From a checkpoint of a small transformer trained on Wikipedia: MLP 1024 GELU.
MLP neurons of a small language model. Each row is named by its layer, matrix (down: output weights) and neuron, and shows model dimensions 112-207. Each number is 128 + 32 x the weight over its row's rms, rounded and kept within 0 to 255. Numbers have three digits each.
After each neuron's rows, "raises" lists the tokens whose logits its output raises most directly, leaving later layers aside.

L13.down968:111196099155164117186105178155116083170161241104121159123110178114184120150112152187120163101153217084169154130106132132125124110140155088115198171151145120160084078156120116171204162100126116134156195106163117156169154112190144128074160136106123162121097175121103152095115086146202116169
raises: "m", "rd", "ck", "de", "x"

L12.down830:149096084087137120102152163137165069170101130135131051121169128155131085154154133168058138142106196125119027102144117158076112112104143149136132115167146124096149110062099113161163100175168046155112091095119069152137195101204114121136161095147094127150115142210077131158088105082062149115
raises: "s", "i", "er", "ion", "is"

L14.down122:145151151105139099121104196113122157106126104115114117173130107103145118151109164142100163172178142129163109114099068188154112142169131133121124122157137124090147216101162178158129113123128160112102114082152183132180122092098107088194162063120098076092116110147126147115122116087141088189
raises: " ===", " =", "===", " ====", "===="

L14.down724:113144132108080165155096148144130125178117140151135132116128096162087120126156113168057135158195118169109094077088133098104162062109116100133134159083123150180146129154109202136076129058140173105141200123123137161170076115136118137128172154109166098168153143104164131163207102130167115202
raises: "'", "’", "`", "eanu", "asi"

L15.down506:210130166157074111083167150136085184079197086135156094108139136135128172185067123193101126154073141140122119097157129144115101112130119110135169111148162123162076155132184138172127088151143158160098133123120126143118170057156092132159118108089143136093122134160181092116121116117130143136
raises: " that", " '", " \"", " of", " “"

L12.down641:093126135142079074167136124116103109129136166169170111120122115169108093102046179120118072130130173139160073123138125108138171161139120179151200161140111125215193125139135137119101107144145113169194107124154143115121096131132079103131105101138091130148177146135144169065065158124112126165
raises: "went", " these", " them", " him", " any"

L15.down154:080107126125195150164140133140140112106120129149178169167143116140103079103177172149118164104148125077167095115164154094107162119100176146113123114122104155091141157115096117116149129109162163126110186099139129165130168084088158121066155126050111146167111107193104087152135103121095141166
raises: "ably", "ary", "dy", "able", "id"

L14.down854:129152134108155122102170140050149086158184184115069122138143077061132111131090186100127132127124144130126096116121162155127082141130160125130204118128151090135153081077124056097144138144103128169134140114084118106174100158124119129126149175102158166098059119145102128123167144199183131124
raises: " medal", " Medal", " offer", " appointment", " seat"

L16.down65:128062166087138137084107164134117154078123112132136141109060126108082124110161122115101166115145146119101056104097115127140108152074105077114089141151172147048142132150183098128136071127088133122158078097144126068094169128168113142125142167096138137143119140160093059121173133112126143127
raises: " when", " despite", " if", " towards", " during"

L14.down757:102122092073134123107138109132162156171093159077142071113103106159119124132169151125092161168177141010190189139141138151174129089095125148094130106168202158116136106120119186156159175162158166125135127130162137127135118129128144126144112103108136141190143145112123120153055134145090202110
raises: "ers", "ie", "er", "ett", "ies"